Weights of a small transformer language model.
Size: 14 layers, width 384.
Architecture: RMSNorm before each block, rotary positions.
Training: a variant of Muon for these matrices, 599M tokens.
MLP neurons of a small language model. Each row is named by its layer, matrix (gate and up: input weights) and neuron, and shows model dimensions 128-223. Each number is 128 + 32 x the weight over its row's rms, rounded and kept within 0 to 255. Numbers have three digits each. A neuron's up and down rows have the sign that makes its largest values positive.
A block is one neuron, or neurons of one layer that tend to fire together. After each block is what it responds to, as a language model described it from the Wikipedia text at the highest values.

L4.gate508:157095193116121142223136120118112132137103122112170140185117093138115118175111152150122155119128118119167126145124094125169098149144198128113134134158130116110132120159204142141135121121073144186073188101067103132144147094136095137157109154173144192133130143100142132124161086108104130136
L4.up508:141131171136159200093123157106077108098163103161169106157141139124133083122129110121133173085129149130161140105093160155133196153166133103160115148114132077133081123120187138147154092137101110125150108159091134148094129128187106114149147160084122177059108099135129157155133137120117148119
Responds to: Mid-name subword fragments

L10.gate67:065149161130167139144070189129151130121144134141134087126161130117153208130115137191106144139106088144162085090060111162118146162087105136147135115134091091087168048081121062192208109164171058166122114102088112133153161149150157118101131104171129160127150107167143098154092143079207156098
L10.up67:116132120166131124121112156131137135165160098098118120124120072076127146149062132170197145136111060104136155146099143137110154123108114197082132122155062068089100052134166155149069127122213118102164093166098135154183084115114130084073175138108144098123112139131103118112116156120098116114
L10.gate160:125231190124135075118158159189160096168101093083134106143123124140087075153115101076153139105121136055132107134099159112134141111139124114078114163072132134141087149091117143151165139109167164063109168146112073121170148118162129093197078128125166117163114130108125067140120114111110224145
L10.up160:148155136122220074180105161188180089116149141083156138152145100134172097094126070138111131103156073107116100111126157105155177168152142155084124171142102102148079137103121152131110123171158139135184112134143112118119104132131113142126168109156172161125177115110103143097136104116085183138
L10.gate187:150081131153137060198104175102160174159145095132096126144077130169116193119145126154144121110099080096140103113085154120156142085139097095118129075120083136126160126097172135118131158118103117129136104094126154111143221154129124146099108128123153134183089097103119063137160072160110103224
L10.up187:155168089141123123087142078121152163183152143075094075160172106197192179128120128114144100109124174092133143113074143115101123126149099140102177113174130159112123121085128130122130113128114122116160094137120076145141161092122161143139130144070119118153124125127182097104110107161138116110
L10.gate285:115116130104127183133118117100129102174112126117122165099098149127149079133144151149112071083089144133133164153069091118118147105145144036158088116174138171126105158107109164092142153157158075117149153106103119153147217092136120130085117178115109063105065159108151090168144093212123127113
L10.up285:091161101102204147096149199126083109173093114122149130136162106091148097174153170129100153100129152107158073157140132116088116139122159118114131126100115177139120155150149082143190155079165145105129184129132098071125150118138136125165135151087150196130155126177199186076090123159149173088
L10.gate403:163115075098124116144111117124094113131145095149087153118144089157177177105134121135156101024149097112131168143129096100119083114178105099079108163125097107136138148173126180125163122146166123129146157113085124103130216141172154144107077143133178182068114124149180121084107187100109157149
L10.up403:134120160161088058155160075174100121142146106140139106127122071143139134155153093122184082059103112145115054128111131147135081088136133082127147171139138135116147129118083119089148102114092170131098160111111106130100153122107127159117123131143148046094139120133071098112120157137131087111
L10.gate517:146178169129083135162098092121137084141160089157196118082130109073198141171117190124192176112122135150160116125092105144184096070170165123118140143143143128161109165058106118095110126096161113156098128151210141083136117075132125090137128111147116164136069157183152076116107107128068163115
L10.up517:140156130214063086142088133119151171139121062111066101117110145130130131165125128186105098100047088091109108119120139114182171078125089090092119145087131117127070118111120100152177110174175147116120160198138134134166096095092159113084190160103121116133100152137141116132140129089146129092
L10.gate529:091101132091153101115086128115099192186190116162191081167139108166081143145152144108106097169135126107085140098146136096139111092174101145099110206125121130141059125172169089120100174119121138091132088212123155139134169152122122123126153119127129111126134141145087125078135131158132151105
L10.up529:178137104134160122185114140127144036143154156082116140111187107141091106150107176152156175124204058129160116103095061079162134126157156078135154140049112132133135125118146103134083143065134112175133192146087131098148184125129111171127119127141105142196096107115115106121176168174153101181
L10.gate732:101073123124118163113106138190121169135136091074120110102181122128156095175122134157157115029101158101168134131077075101102154179141107179109121165124164125139185116119167133142183138115128191129130073115114078124143127131137143133144147100123142137118072142132183153118102123112116105111
L10.up732:159137104139110218126142136134111068147157081117082098086085133160172107094039153105096039142091109102111127136111121114176115145143109113154100100147132156108145150104086111175172126135118139102110104135063158126155124129167174139134200112103142137122163089166115094128124151135085173090
Responds to: Sentence-subject end

L4.gate619:155117165091105149120106160136120144145192108116149097141105109184114135155069121178096155147146100149116119121093102142115135138113106098139156190158131146154145112130149131173143130116160143143146060086147105097133153107147136129122125195101144178080157141107163104109114089198162129164
L4.up619:144124139073124110157102167065139087115115204132173107141153129160154101153140090181104086133118087125130158088178191099081241136113103126131106104141098129125075124086167098111143088133072105163176124085134098124181203122124114136124148155138121089134070102124126101169149121126147198116
Responds to: Relational prepositions before entities

L9.gate167:160110154116127147189100141126105168110124112143127097197120142150103134116055104082131132105133122101079156129121091112142098171138128087063078092149135107158134104121115144177196093132191155110126069149082128133129121205107136168151101104175054183160141095162126129188187136045185146131
L9.up167:133091172095123064081115126151107076044186137114117188131142137115133105155151154139206138119086140127121077164131088160077130093111174136140157116164130096102141155093116093118057105163174125145093138121131098129105112126160135078125129147143097113114138095199129134140155178100101082120
L9.gate236:113102156082133152115094130121119153161166085098143151148107125163138108167151194177133088146111142127139074068098135099125099106123137191086150152106129138087091095114171100111113149130118163072126154134122151093132187173116122127118125121098100074211147192131137121116133118196132123080
L9.up236:101149144104127133127130147148099098135094105102137083135124141061060142119182138095148062156109147108099094090151145136190135065137152112052167112103108075116147129099094133064093102060114124062114132137090130103079101109116072114178126077132135138108094143107097140109042146104157160118
L9.gate270:067102110165129087107150149149087140145056129106165142136109125104205126149144155127100128134138091167182094113116169125149116127098116125094135108152090106126148127062147121125110116196102150132091142107084100091126131081119110136088159150102176102125085158130143090103098118125158068164
L9.up270:121146164121100138072101106142118162156165227093154090151208129113143145158153122132088198181141147171094146147063154106125104141113178094109137130122139110170051164089149157114125135109044110075120167121121094138151118146184091192127171117126116155134151103133140164104134145097077107111
L9.gate290:103062187097099192125108141116054175125072185151112128143180102066070147126106167115107131130111114095148162124142157122113120114138155167074144097181112125119144162113216094122113114109050122118109149124129164087145138137117104164104163117157147116089091113112144096160108143090160092185
L9.up290:080095118111076122122055142118149133108193155138171128136090122116119121197096127175103124174124070136117102156101159149115159104158067137057085157169077143170097149097109114045172118141184117076105141113105094137094136114104110185108124173164171110171102143106133161085145091104113129113
L9.gate375:113159144167162125160122123154149163172160145185118097137145127097125084188049141136101097134088121186129138165160072155175117108142122114205070141124151110098140067073152119178111166116134205140084167084101071168129189132103112126086128098105149145128154161116089146125140120136123124098
L9.up375:098132182100121181177138165127133161140073164149121103135077161075108129149132142112165156130102064111150103141148151184127121119144141177169131082142076105163160112109143127095149225128108125163115123156134149161110207129108078087157110173105153117116132191101073125179083193166143123108
L9.gate506:142155111105096125138095145172100157150164138151154150100115128083186184121115139137143143183091139102174132127128128156135145099125184142142156163098155124145153134083137141134130144153143179072099107098117144111173169140144072160131113114095183102146092129084158047146095124162152151136
L9.up506:057112167146120129063076121127178126090148140159079118164087122161090136133105064112143122099153179126087088144149125104140081106111151122166072102139112109118178108127182159132094125125089101127140089115159096096144129126131120100126146142070132140172086097172117163093143134095114139155
L9.gate520:106145142103097140085106135105093185124155141164096104124149141137131137154151091197102173138182170101176116106125129112125108115119112122098131110076119135181113116166148124137109103148146137099102197082089116100102149118155104107142154138027150094120180153095123112124158098085108101108
L9.up520:184133083142050152149132079132142109131110177143111182168134167062169065172125111134180096159095106141078125063091107122165129081135099093106145163134141153143092127079116112082160194117109122138102195173167100145086182132111133117143094104130117132152120111131128146119172137117050136078
L9.gate749:168153119142157139103135112127102146095100127109137118136167096108079088175098067142153196120146103111123171152081105121198186156072139102109139144140141084185116083044188135130083097114140185131118149143084115147129210172164105074171113082090111115182135142069202165076125079139072161155
L9.up749:149129150167134158120090103148090156088160089101132140117150163073115162118119124127107145130035130127138137115116148094162151122133135137089094136142097070044086118129142168149113074103118130134129149124107134109118156127178114192165129145047128146101121165152213202084165087117133103118
Responds to: Given-name pieces in lists

L9.gate87:131120123160094145176172076142110064114113161144177180114156111123081112158139130099163107134123115110118090125118119118080144081185115106100106161174115131065118112099111108148102129135118107098129148084167178119136127129129104061125123131206106089186099097193078098134181159091129128132
L9.up87:123101104127128117091128080089181151110089108060125090119155081168159126219113102093126064134179172137098144147122118141163086123142158173131155139099109167121163085083140091110176099137108147068104120146107116201144132115118100158111134135111102150139145151166134157106145180104153127110
L9.gate145:188077125083126146128117154140107162113117092192157104120122141161101117123129081121107131130127112151143090168155062140154139179147130107033066182159141105073107122065205118097095087220139086192114154140109103125145122141132116138163087133171135102148059109149176155153087163103158120081
L9.up145:116096144133100096140117118196184177140064102102121128103169117164134124124115117118130118120088085081089075097102155133166135138132118099101058159147138137103157111074201098144160121171127098150170073162072149149142124161092128124158162150190164132172118088151159138080113165100117122133
L9.gate235:089147168134122100115120084133079138129161162122159177155086100145124127101157176083206151155095147112105131152141119127141074179144149118152129176136154105170152115116120145135061101122134155069120078102160113168215088100123133153171139108126099127129142082084145078153084116117085160152
L9.up235:080143169145112125135153159140186088169093153063224106113171113093070131114134117150079086137098189144188091140140114141093087170179159144141189165131176139089118159137150126124106067123105126148130139148142118093125168137186153109184116101110092142144115154127120083073128139139121142102
L9.gate315:133152137095085103145043165128103110132139141196111154110116178142108150091108093124190106144043101140120191117187126117161099169116177184116124100092126156183168150122149082151136133160113066147101137142067155194073138123152156143098152147119100102138093119162173162124107199161126111122
L9.up315:159157094162128138211096121103141118139152130159145181061152088178120175156123082096156132189064157142170183088131097089128130203141139136101164122114146083119100151134169083165133146142095111117087168156123126122097175121143168123187125120119117090111147092107094119141080137151132145100
L9.gate361:155095115127084130076102116199114105136133091101105105062053139123119125165132124109170123120097119144099082171164131081095134116138098161055063128133116176123096155111158176117118128188088104066083171139093156160123077098120055089131098117178142162163101112157142128134125110109109159146
L9.up361:141084100150130068086102063123136081168104089142112111084147082078103196063106109087112112083109116124202122130179090099145144153116125151109126139120148095112115136097052093107113121157148113115131101169090164162127122106098166126087121100161142135160132066170136125160107116155158087126
L9.gate420:163108109124104124147079162153158125135144112119118140062167145074073125113142113112099159167099059133168113147160108131146125129146123140074092164098160155163121171119144114136101140134097096137164145131113134140139128150137107095132132125152145139137100103149167080133087134127125172122
L9.up420:126168134171195081161128136206106154191142168106139116077145111100164165089130126087093117120106120105106126158162095102130141136077135137126135150070148134125224132113099107149135141138138133088138103150113097128180182050178114130144149117118140141157134145191093155145137120096122131102
L9.gate616:158207161163166136115146146092142121126158131111127120160124150117134159122077144095084166130058088062175140136144098180125109133142130117087096181153115137090186130115102118090139128128139155113125155140140100168094119109148144106211181075124117150161094097159123112092113134146084100100
L9.up616:083113123118129119141118200118170126095153134160171102103150164152085163098125104116148203146112082075131121178130125122145107133137127096124112173141142095132094151149189118068111160152178110025115147141127045119158145129115152117175175111109123168192082128130106160136192134102073121101
L9.gate767:085117108103131087177131132051151104113142139130148146156143177170111133122116166097186075158072097114121087145151074091172149145143161137073145134142187090142138159063142166176105085109102153147088059121114112181193106094122150108157161097076130106089115141190092085092123082145099126169
L9.up767:098125154182142165127145129139127140120097200163147137112158124135120105101177188129077068144156128143168081158124133098111101131171119129171120038138141111101130125035096157107090111163143172178162127096132124129136092166089158157210158153161170151045101150192105143172109166120097064088
Responds to: Start of calendar dates

L4.gate138:154137118125144106125162138183140129146161061185116113095118112107129131157147158132147142142094113098140090177154135112067100152125092094107142117075128146174160109151130114107116074121107177105131121141121138082170204144166123118119085135138105217135117095106110156142045162100168167160
L4.up138:126102127099094135044087107132116115087139109145127175126143087111133102090144152074161210154140138114112070183203080154038158158138164109150103089096098154120100071153085125079090100169132120095131118130092027135116081163198170183129070147125092168108048132175131120114070152129110101118
Responds to: Date range connectors

L10.gate213:138146119087130131178152139129184126125127168081129106124140171083171178167136094103144134138134088150142083109115119124132112106150150157125070075111115137144106112133134136153105129171115174120102152096137059151139120181098140130098142135132130098120085089172168121141169174094145145107
L10.up213:121155100098097151111082122086169109116153175151133139111149153110111130112156135140166124083130070094089107101175146137155135072157134096103127097168137152172134106092096082090152112198096140122126172158124119142182146159123114154097121146189113140125105078168119157115137158108148119135
L10.gate257:120102125115137136113099143092167127117142109088102103157193075079071137092133130059101124095064117064171100110102132150096078107065138066111125148149143071126123095077161116156108121090123147140105131112108117155129128145161099137140121070137148163082131075168145119171078110138125114117
L10.up257:181120123135127184135145138149166173139157143108163148113136117085134145192146146114158053109162117057130115109118168130163143090087131142077135102129177079152107127105161077103171103106097105105148120066095129172144140143113128084163107139137149136116127106131179178143112115171164074099
L10.gate383:131142113131075088137156135107165120198097135110118167144088133161126081096157143131059118179108128157112169110084138137117064156082195106107089110153102133196057123154043100079148139131061080116144140196085131086138072126146122128091151124143173127132089116158148069122134137129158156051
L10.up383:126135200129079119170094111165113119166162166188134144145074160108138142133164116136050137077108098142110108115129112107184165172083162118137123064135217126128116117120115114115176090138122109117135121204183133160187151074134128163151194104076119180124117103082182112086135161184077152095
L10.gate451:207077063147076149182126152185127144174199150144219115048101122131111130117129114149109139076122101064054146116138124084201103085082153142130174142119153086108170063152110156168166097166100149102058092147096089161187158175136136147117148142127152112073172172169120142109179108101109143108
L10.up451:134116091138132144156138135169140137134131101103118167142111151137164119120128117095164107153123091137104151046179131144111107123093146125123118122142142118197166174136132171152177116078141128092148122077149095100118116107106179216125148092155155137139143088115077192164150119163105154143
L10.gate464:172161181147128160137128146132091071119117099134120073109081184173144150134146127098132145105083101149158095095122105138058078146115107109124154118156149105170116132130165158194143172118123133142154078100153167139155092144117134137067093179153100159094084133160108071073132108155063131140
L10.up464:131101104156105154082139117146149130163088097107122072181147134108124104140117115100116140116074089092076134111152157120131132141128080098140132110082166090085148077096202155049085122158125131070151126130117164142138179145088163145098088086099112138133078125104156107128160112172137160081
L10.gate522:138150070180156105100091165081106133162148106151163104080112115127102081181085097124181091158203097082114142090181117139130146092140085121129123098122154156115182153111142095091063163168111131142176168124107088119124077121089127148153151168143087119157155144149108196110104128127150172136
L10.up522:085151082112138057140093134144141146161103134108103132133117112137111136105165130109106147131145096169080099137095144104102122155204104131209094122168139117130103140111140183078168082078111165141168103085085102221103135147083147129111136122161157141176054147171099099117098097247105131152
L10.gate554:120171169051075099085136154130127134146129113123118106100185107157126127065093092130124163138142065076086085143152146144176105142139095136144157121103189133167094116187143134144067129113088155135111161118168107102114192196202116111099140141159146167161183077128159143099140128101123152121
L10.up554:113138114127117132143120145149178145166139091135155192092182118111169119107133106101149095143208098111095108146124136151146124098163185085156118108082154119152091148126095167151123158101122108121136115125147150185160110142105137103136105174129173135169111119134115148136067138077102171178
L10.gate702:128157081095152127103140119219122180128172156114111165124110133114110195184036130093142150140136111103201150129085196119118161110107123129076131095154138096100100090137130129149083090111120135111146078118101075178064101141168132146096143055163147116076154100135123104186155086155152190116
L10.up702:083113129091089135111125104126120133119156185152097131185122138104058116130107094133103156159113130125171116129147168119136140152083144170111055126133131162124174144112104141150089071135198117182145131153146070144162132100054126130094114126160111092170145088133119112232135101126095131088
Responds to: Numbers starting a quantity